Weights of a small transformer language model: RMSNorm before each block, a variant of Adam for these matrices.
MLP neurons of a small language model. Each row is named by its layer, matrix (gate and up: input weights) and neuron, and shows model dimensions 32-159. Each number is 200 + 40 x the weight over its row's rms, rounded and kept within 0 to 999. A neuron's up and down rows have the sign that makes its largest values positive.
A block is one neuron, or neurons of one layer that tend to fire together. Before each block is what it responds to, as a language model described it from the Wikipedia text at the highest values.

Description: Verb stem completions. Final pieces of a verb that end a split word and expect an object, e.g. under-go, interpre-ts, optimi-ze, or a verb just after to, like press.
L9.gate98,211,137,186,186,254,242,112,119,134,250,247,249,227,171,182,248,228,164,220,105,254,182,156,152,174,145,268,298,145,178,215,180,208,257,273,162,233,202,181,224,174,256,226,194,160,235,267,127,135,243,217,159,176,180,251,174,204,244,180,227,236,215,204,187,155,253,183,178,130,135,226,202,243,279,177,196,198,204,172,114,189,184,206,154,274,231,205,276,165,201,211,129,173,185,264,188,182,161,274,217,254,236,233,209,117,137,160,249,194,200,188,203,228,202,168,283,156,128,191,165,205,191,126,198,146,199,183,235
L9.up98,162,189,97,219,214,168,197,265,254,176,219,181,216,200,303,207,151,235,168,187,161,148,177,158,281,223,232,169,242,221,203,252,196,177,202,200,218,255,221,151,275,164,192,211,154,99,146,144,248,156,224,211,174,185,152,174,192,250,200,259,144,145,267,207,189,263,184,193,152,191,229,249,284,238,244,147,175,199,212,207,254,240,196,250,209,150,168,251,211,136,143,177,167,172,178,196,143,177,197,206,154,163,162,251,247,250,166,250,162,167,176,167,236,220,229,204,199,185,178,179,180,139,189,171,117,209,191,179
L9.gate539,228,185,186,177,164,182,201,255,182,264,238,200,208,107,204,194,176,168,201,164,168,198,197,209,181,248,256,245,195,180,178,152,242,186,231,177,180,132,211,165,167,253,271,150,140,149,313,149,243,153,157,161,204,120,193,162,174,240,176,206,197,190,180,97,151,158,134,157,276,160,168,227,249,195,223,138,153,206,150,107,200,222,203,160,192,155,199,195,171,207,181,240,191,203,269,153,115,234,185,213,256,229,139,209,183,220,149,169,150,254,189,183,216,155,184,260,295,219,194,157,172,174,226,247,204,161,188,216
L9.up539,152,124,212,105,148,220,230,114,258,262,192,170,181,166,157,183,223,163,270,239,274,154,146,232,173,175,216,184,180,195,179,213,166,277,128,195,204,203,248,174,127,196,168,167,114,199,269,160,175,212,207,161,217,243,175,188,133,213,185,206,189,182,215,180,214,211,161,151,175,268,119,191,229,136,184,238,182,171,202,252,297,219,278,166,215,137,204,243,209,227,246,219,175,209,283,164,171,242,170,243,181,120,240,281,217,200,186,200,217,210,183,183,204,225,248,155,180,180,230,258,138,196,181,220,192,211,165,141
L9.gate549,249,235,222,213,206,204,171,159,222,284,253,206,130,199,171,187,191,245,263,191,206,255,167,201,212,157,294,247,157,161,194,95,196,199,254,169,213,211,168,176,146,149,217,141,192,179,210,176,214,200,233,152,196,145,226,198,166,261,167,223,244,259,114,182,197,197,196,140,174,157,222,155,217,264,204,255,237,194,217,179,214,248,227,167,163,146,255,246,176,151,274,236,138,148,175,191,182,240,264,192,219,104,140,205,162,246,156,230,114,163,194,183,165,128,157,210,249,179,163,257,213,200,131,249,193,220,115,177
L9.up549,253,225,143,237,169,258,182,159,173,219,201,211,171,238,193,274,238,258,257,223,158,227,206,258,228,163,201,216,132,178,246,167,263,200,223,206,198,195,183,259,199,169,224,91,209,218,172,183,187,211,222,149,213,179,185,188,156,212,172,188,232,313,156,227,99,176,232,128,228,147,202,182,214,284,166,217,197,203,222,242,196,221,216,204,171,197,181,194,284,207,288,202,166,168,192,234,231,213,177,264,208,174,171,143,198,254,188,265,261,207,171,153,147,160,200,184,267,196,188,195,179,209,183,290,192,181,198,213
L9.gate573,240,226,118,275,246,264,211,202,166,200,186,202,222,169,251,259,206,167,172,274,247,192,221,224,172,227,199,185,134,181,213,225,195,175,296,213,266,133,125,187,163,177,249,142,210,258,192,151,192,213,205,161,233,123,143,248,168,303,134,264,261,194,165,184,177,179,179,171,251,201,150,187,257,289,200,236,224,194,233,148,129,200,245,205,193,226,225,213,212,243,229,170,228,208,199,165,286,187,218,189,243,154,131,223,167,261,189,180,185,161,200,187,153,173,152,256,263,159,194,181,144,209,143,218,199,199,169,169
L9.up573,199,192,137,220,165,178,226,150,201,257,246,148,137,163,209,192,248,176,244,215,204,185,233,219,188,186,196,145,206,173,204,190,245,202,199,212,131,210,298,136,167,148,143,254,211,226,228,242,198,194,174,198,154,232,270,177,185,133,235,200,219,182,171,176,125,209,154,220,231,189,152,236,196,142,264,261,254,174,86,174,202,186,146,142,245,165,223,222,178,227,179,143,174,198,189,190,145,172,134,249,186,215,191,222,275,231,134,230,244,201,275,148,249,203,188,122,173,222,193,258,247,169,236,176,166,261,195,142

Description: Passive past participles. Past participles used passively, often after was/is or opening a clause and followed by by, in, or to, e.g. published, released, named.
L10.gate544,212,287,241,157,270,158,208,181,214,198,237,194,202,194,162,180,232,173,222,217,224,147,143,264,220,130,203,150,218,141,187,221,197,238,213,196,198,121,194,111,156,175,189,304,215,167,205,188,175,203,159,111,157,158,166,209,218,197,178,238,238,187,168,153,190,200,247,230,184,182,127,117,145,190,138,251,279,249,255,213,220,119,238,192,257,152,143,160,197,202,303,208,260,183,193,167,202,233,241,120,167,148,126,185,165,224,218,161,208,212,225,188,161,177,179,226,268,166,270,186,172,221,195,179,169,231,173,207
L10.up544,215,184,298,198,225,191,181,128,194,182,138,149,202,227,207,215,241,189,214,173,216,183,192,199,169,153,159,252,237,126,237,193,93,196,214,179,182,216,215,172,208,282,217,244,235,260,177,196,134,213,227,229,193,235,195,194,182,161,234,203,207,144,294,292,202,124,184,232,204,182,172,175,171,224,154,230,259,261,148,219,202,205,176,189,180,146,217,203,208,264,235,176,171,178,196,282,210,172,118,192,173,203,164,184,153,220,172,134,260,275,230,263,179,201,236,202,220,192,211,197,198,160,181,152,237,252,193,204

Description: Verb-completing word pieces. Final pieces that complete a split verb, usually after "to" or in gerunds, such as overhe-at, negoti-ate, modify-ing, besieg-e.
L10.gate161,224,193,217,263,173,196,171,221,227,207,227,183,174,179,174,149,183,147,206,148,223,229,157,282,183,250,199,265,274,158,230,146,217,187,223,265,114,147,239,204,123,194,121,229,143,158,197,210,126,132,211,146,174,185,134,222,175,188,184,193,227,254,147,187,127,215,260,161,269,107,148,198,224,237,172,165,203,187,246,182,214,218,222,136,222,227,221,143,207,158,266,203,234,223,189,198,205,285,197,213,201,196,191,168,252,240,129,221,222,181,276,145,187,214,197,266,216,115,210,192,237,253,234,279,191,186,102,193
L10.up161,156,178,99,161,281,245,290,187,161,127,235,237,180,157,204,247,166,208,234,269,194,198,256,190,202,235,206,209,187,258,179,206,226,149,171,128,187,174,220,169,213,232,275,197,223,251,234,168,193,249,107,168,181,194,225,169,102,230,195,205,218,258,114,274,205,207,184,145,168,193,276,118,284,149,200,161,214,204,210,179,150,176,157,196,180,159,251,239,246,267,177,203,254,221,214,170,166,166,191,158,217,165,125,209,178,187,276,205,167,193,199,171,202,213,195,159,177,251,199,223,153,192,210,264,174,198,166,180

Description: Verb after noun phrase. Verb tokens or final verb pieces (-ed, -ated, -ing) right after a noun, often past participles in reduced relatives, e.g. agreement made, alias used, prevent-ed.
L9.gate289,213,256,137,167,241,221,255,129,244,163,249,150,241,197,154,191,167,175,139,264,194,202,239,241,142,242,171,235,161,281,165,217,161,268,274,254,140,187,281,220,179,206,192,151,153,182,158,164,178,241,139,177,187,217,177,235,209,210,164,156,139,178,179,259,157,166,192,192,189,231,162,139,253,192,242,186,236,189,222,188,221,157,232,162,283,152,231,210,214,235,267,166,255,207,186,237,220,165,134,195,254,178,180,224,200,205,201,214,194,228,246,200,265,195,149,251,234,215,278,237,220,206,121,350,114,254,170,230
L9.up289,141,180,171,241,220,186,212,136,194,206,164,177,266,196,182,207,165,185,195,190,195,156,193,187,128,203,231,229,165,193,183,241,217,206,179,183,175,181,172,224,228,218,177,155,159,220,125,193,208,206,158,124,178,218,190,203,135,216,157,161,184,258,98,227,184,178,175,206,181,173,263,189,215,209,223,172,104,170,178,128,180,179,209,258,279,155,222,189,126,225,183,196,177,245,231,201,145,171,208,255,167,183,158,237,180,199,232,178,183,98,223,131,265,164,134,270,312,224,128,256,226,194,210,242,199,146,176,234
L9.gate474,210,259,173,225,217,166,194,199,207,196,160,180,197,225,238,180,204,215,197,234,184,202,205,267,201,141,243,190,128,205,219,178,186,141,293,151,254,195,255,215,164,266,147,139,258,216,167,169,241,205,137,89,152,127,172,233,194,226,127,185,239,228,199,248,149,155,230,184,260,248,206,193,162,177,214,226,240,149,234,195,249,218,237,201,218,236,220,265,154,178,221,249,213,208,219,211,242,189,247,198,157,201,173,230,166,242,149,233,172,139,190,164,167,98,204,164,269,240,220,171,223,218,211,241,129,235,126,163
L9.up474,221,267,268,193,204,124,181,196,191,172,238,128,201,204,256,174,131,169,179,254,172,159,162,207,181,195,181,177,240,138,185,210,174,238,235,189,166,168,256,177,166,202,168,193,209,229,161,165,265,203,238,202,172,178,152,242,238,141,221,201,148,156,200,126,197,224,138,176,192,220,198,190,117,201,166,151,222,210,139,197,253,166,183,180,311,195,214,181,188,234,246,174,225,318,158,229,250,179,119,191,189,232,220,176,200,202,192,158,224,215,262,191,254,160,147,268,235,160,244,207,255,247,166,125,185,169,164,186
L9.gate530,225,205,269,211,211,187,249,140,225,214,114,162,227,238,218,230,217,210,188,245,212,215,236,216,221,153,108,194,245,229,268,204,125,257,214,223,181,170,163,210,197,241,222,212,244,149,171,221,126,246,206,178,142,188,201,197,244,183,213,189,230,199,210,220,247,124,148,209,235,195,157,238,110,201,194,223,287,266,225,201,256,176,203,161,235,193,226,154,219,211,284,192,166,200,215,197,101,211,158,105,242,195,135,148,128,228,223,208,201,208,232,196,164,149,151,258,183,171,223,137,174,238,150,198,215,239,211,182
L9.up530,214,175,160,210,204,162,203,265,278,273,241,222,217,247,253,119,243,220,200,202,229,161,140,220,219,195,223,244,216,193,205,230,248,224,217,272,169,217,271,225,134,139,191,185,224,224,245,202,217,168,200,183,197,210,217,221,247,183,228,134,219,195,210,203,179,116,210,216,195,211,187,184,144,228,219,181,210,156,174,108,221,248,236,149,284,248,256,141,223,259,273,159,241,193,195,215,242,147,222,203,216,148,104,261,158,224,175,201,229,227,197,196,203,171,125,219,259,159,210,283,218,260,164,180,154,250,212,162
L9.gate630,230,207,210,203,215,178,203,209,188,253,243,215,237,202,218,195,212,190,252,245,265,163,166,234,205,177,176,193,275,223,188,145,176,208,215,190,173,159,209,91,148,151,199,236,140,196,278,194,224,252,311,191,174,182,146,286,208,182,248,260,190,176,181,159,213,226,285,184,245,187,126,215,226,136,217,195,194,234,224,170,183,224,242,166,290,271,130,267,211,163,241,225,218,164,206,166,220,143,220,153,185,178,192,248,176,159,194,182,241,205,191,266,231,145,259,192,245,177,167,121,256,202,132,245,204,305,184,168
L9.up630,173,238,213,234,280,152,246,203,198,162,232,159,155,160,205,192,232,216,227,206,260,176,261,182,132,187,235,218,159,211,203,184,186,158,219,192,224,229,195,195,104,263,140,197,147,231,189,164,251,202,173,192,176,179,270,174,229,235,250,186,221,224,151,175,176,198,203,229,154,213,164,203,190,155,212,255,245,165,251,192,181,153,229,285,246,170,136,187,243,242,238,145,226,151,171,167,160,227,294,221,136,210,116,202,215,203,164,189,194,182,220,177,209,170,199,199,182,276,287,137,192,205,225,132,229,235,205,160

Description: Verb stem fragments. Stem or middle pieces of verbs, often before an -ing ending after by, before, after or a comma, such as mit(ating), join(ing), pra(ising).
L12.gate236,208,150,174,273,281,196,216,155,196,173,224,213,182,237,229,205,186,170,224,221,213,178,116,177,234,201,207,94,182,262,254,162,142,185,238,219,176,146,230,163,186,163,216,236,217,188,226,214,253,197,216,170,181,154,210,240,186,191,193,220,143,167,161,195,144,93,198,178,230,177,184,128,192,239,167,207,199,190,113,165,158,209,166,140,157,113,202,185,187,219,236,210,166,186,331,141,207,246,185,182,262,209,243,201,182,253,134,207,188,201,173,65,238,179,200,276,268,206,177,177,227,245,148,181,186,127,240,188
L12.up236,169,238,228,223,239,143,228,154,216,204,169,171,226,118,255,223,119,217,178,134,247,193,175,230,203,263,192,259,189,193,167,192,126,235,218,176,220,139,151,156,214,191,116,225,203,199,192,209,200,214,200,233,228,122,234,238,169,237,223,238,205,187,250,192,175,199,197,214,205,187,188,175,204,246,261,274,176,208,190,199,226,142,234,154,183,223,209,137,231,195,317,222,276,89,185,196,156,207,193,159,200,202,150,186,186,185,297,191,138,226,147,140,185,215,215,180,197,227,208,160,178,148,157,240,225,237,231,223
L12.gate255,194,223,163,147,209,269,167,123,211,222,202,189,235,214,137,166,221,191,219,261,215,160,115,261,252,227,260,252,291,231,228,136,218,181,205,207,218,120,238,145,229,189,203,207,146,305,267,185,179,205,186,191,192,162,174,217,200,214,195,206,286,252,112,185,120,219,212,193,196,130,223,157,247,226,181,164,219,211,215,204,165,215,188,166,183,218,161,161,215,163,189,206,187,219,193,237,175,209,152,177,194,189,79,188,217,183,111,304,183,213,152,239,175,181,200,239,232,190,241,197,281,289,188,211,161,204,155,212
L12.up255,165,180,141,226,188,164,152,211,157,126,214,186,213,195,239,177,184,211,214,156,206,152,210,120,244,219,190,238,246,198,182,204,204,236,195,184,236,178,166,174,159,146,239,204,181,166,268,205,228,157,163,186,177,183,223,319,238,236,176,234,213,272,158,211,152,45,165,124,271,142,253,162,289,266,259,162,229,262,180,172,132,257,195,173,184,157,231,194,190,194,229,197,258,141,203,213,217,199,229,243,202,232,168,233,151,201,179,265,216,166,224,219,179,259,178,223,213,210,181,190,183,159,175,253,137,195,170,214
L12.gate540,255,184,202,250,221,218,263,157,160,194,264,238,217,151,262,197,163,182,155,189,236,186,242,179,176,179,230,246,238,170,223,221,246,193,177,289,206,71,238,193,172,193,168,259,144,212,164,208,158,305,185,134,159,143,198,177,261,192,234,230,196,243,144,226,102,269,194,165,321,134,212,156,273,245,194,161,252,215,216,200,192,257,157,220,205,199,259,245,229,186,203,197,215,194,197,181,260,153,143,242,210,197,178,228,246,217,199,218,233,239,160,245,212,129,163,243,166,190,213,218,217,200,252,177,115,206,187,141
L12.up540,163,217,168,165,209,228,254,181,206,177,236,221,118,142,210,255,252,150,119,215,218,146,146,193,228,248,245,211,202,196,207,284,165,177,172,239,188,122,185,164,209,195,206,193,195,238,177,216,205,166,220,124,197,249,256,122,208,184,233,231,148,197,228,215,245,176,217,127,183,227,223,202,228,182,145,269,221,245,142,224,212,179,148,179,172,213,227,217,220,145,265,205,215,247,184,219,152,236,202,187,243,245,132,265,223,248,164,250,200,170,205,220,257,180,203,171,251,204,161,87,187,207,154,232,223,247,196,254
L12.gate599,218,257,177,237,198,239,76,155,126,188,273,193,248,184,205,181,199,192,173,153,170,198,170,231,180,234,252,170,216,176,205,173,192,232,176,163,265,201,209,173,140,302,167,203,169,216,207,193,190,242,147,147,259,163,327,272,213,182,232,192,236,202,234,284,147,147,204,193,183,239,221,147,198,294,188,197,199,179,208,147,209,189,177,195,250,115,199,199,251,236,310,174,247,146,253,191,230,210,203,163,261,228,176,150,147,266,149,193,107,202,173,186,193,145,163,236,148,177,188,159,158,242,204,247,179,181,195,218
L12.up599,199,202,157,142,191,216,178,247,217,222,232,284,194,249,230,121,162,135,197,162,192,240,123,176,212,207,271,165,180,213,206,193,127,137,236,211,249,170,274,196,183,174,217,230,162,180,226,241,173,170,183,166,229,235,137,243,191,254,201,219,201,201,224,193,223,207,229,173,140,207,233,186,280,237,195,256,213,258,239,179,216,121,112,176,132,204,208,132,236,204,205,253,257,165,228,128,168,169,232,227,238,204,75,261,237,215,205,162,186,203,141,148,173,261,229,171,132,206,182,191,252,147,216,214,184,181,190,251

Description: Main verb before its object. Transitive main verbs or their suffixes right after the subject, introducing an object or that-clause (found, suggests, showed, noted, gave); weaker on prepositions like to, in.
L12.gate1,217,206,220,145,196,249,153,197,257,115,227,159,201,139,184,203,270,219,115,202,231,223,184,199,169,185,283,137,212,215,140,201,151,224,141,102,125,222,208,236,188,210,196,206,247,217,195,167,211,173,246,203,248,193,220,155,191,240,190,205,206,182,221,149,202,222,287,127,242,210,224,152,122,228,192,235,158,179,161,173,213,235,247,172,223,176,192,198,213,103,243,194,237,165,266,210,188,189,211,207,112,248,121,274,189,272,155,159,163,163,214,183,177,178,173,193,247,210,208,218,274,277,113,137,215,192,188,158
L12.up1,205,142,190,135,161,232,209,241,216,251,253,161,233,224,246,188,229,160,194,232,206,231,186,234,206,133,224,165,227,189,233,229,178,247,190,253,139,207,204,238,208,214,193,256,156,203,268,171,136,290,211,195,203,152,234,195,266,283,201,150,187,284,218,103,153,205,261,188,277,170,192,136,191,207,178,235,228,224,208,203,196,153,264,155,204,237,263,211,218,163,204,159,270,166,206,182,155,88,233,179,195,137,149,209,218,221,170,140,172,188,217,216,170,171,179,203,229,138,223,252,202,284,170,180,179,253,156,217
L12.gate53,240,222,202,203,244,209,129,167,146,169,216,244,247,218,239,189,180,162,151,121,133,151,180,189,245,176,269,215,170,169,254,182,197,225,229,237,149,163,198,221,205,111,228,188,180,169,211,127,246,203,146,117,220,179,192,163,212,193,155,181,217,192,198,165,244,150,266,175,125,242,120,128,256,260,207,182,214,231,208,168,143,234,281,240,189,185,165,192,179,136,269,169,259,214,198,156,214,174,211,231,290,133,147,206,177,266,211,219,233,268,161,196,260,230,193,207,236,186,217,147,178,264,156,266,161,198,204,208
L12.up53,222,191,232,145,179,171,207,241,218,212,170,217,165,243,120,199,170,202,176,180,192,231,237,273,191,204,145,247,220,265,289,211,102,169,200,208,232,148,228,271,188,154,127,239,190,224,163,216,232,267,288,196,231,161,143,155,185,138,200,223,205,169,247,197,163,212,213,212,179,235,157,209,164,127,246,122,108,200,192,252,183,231,202,200,228,277,157,133,159,207,220,201,196,276,180,175,180,229,168,220,197,127,151,258,202,227,231,144,183,219,213,193,288,241,235,211,265,162,236,173,260,191,157,219,170,201,246,202
L12.gate315,265,217,195,219,186,196,236,144,213,155,200,182,216,195,239,199,240,231,216,235,203,154,188,257,240,101,241,228,183,218,162,193,172,193,242,189,181,192,232,215,147,163,117,180,206,171,233,151,231,174,172,149,200,160,215,192,165,141,199,261,212,204,137,230,216,224,266,141,193,204,126,148,197,224,221,196,208,303,210,177,175,169,220,235,261,163,209,195,249,239,234,217,270,98,248,272,181,200,155,234,156,106,177,180,208,218,203,129,156,196,211,194,159,212,100,224,230,123,216,184,148,209,174,196,255,212,224,266
L12.up315,178,224,200,165,188,210,176,147,254,216,336,137,190,157,172,185,215,180,146,186,175,221,171,203,197,165,260,220,236,208,215,174,303,216,185,149,139,193,233,181,193,114,199,193,115,153,242,146,226,167,126,183,188,150,173,231,241,136,203,184,253,218,111,184,199,280,256,164,258,202,183,227,266,174,199,141,228,183,162,221,176,257,252,193,209,284,207,217,196,126,178,204,193,206,199,179,152,172,212,258,117,153,200,162,243,158,247,185,225,201,223,259,230,189,209,169,220,161,149,194,168,241,244,219,240,203,183,199
L12.gate598,208,136,253,252,216,192,155,177,231,119,222,229,204,240,201,125,302,167,210,169,234,217,205,249,166,158,206,171,205,166,245,214,153,220,194,209,52,209,227,183,209,146,160,219,222,220,239,107,216,230,158,206,236,198,163,194,197,154,201,193,215,245,174,185,190,210,236,170,147,158,228,118,242,228,206,160,219,247,193,158,171,166,199,202,262,164,239,169,211,260,252,184,137,161,195,248,202,181,159,229,183,210,184,211,208,163,248,143,143,208,277,133,253,141,137,149,247,162,222,160,141,269,186,246,170,164,202,248
L12.up598,183,205,161,208,244,169,127,123,197,187,265,252,197,195,286,212,164,143,186,207,312,115,162,225,290,156,206,204,241,266,204,192,163,201,209,176,214,185,213,211,125,194,160,124,222,158,264,178,217,229,144,161,247,146,244,201,220,219,187,164,241,223,175,195,177,189,197,144,158,144,178,150,168,210,164,186,183,169,261,226,163,191,150,221,206,144,267,233,229,188,253,174,262,191,217,261,232,199,235,207,155,178,198,268,170,222,219,128,113,179,188,172,235,187,223,172,186,146,143,276,166,207,188,215,226,241,187,207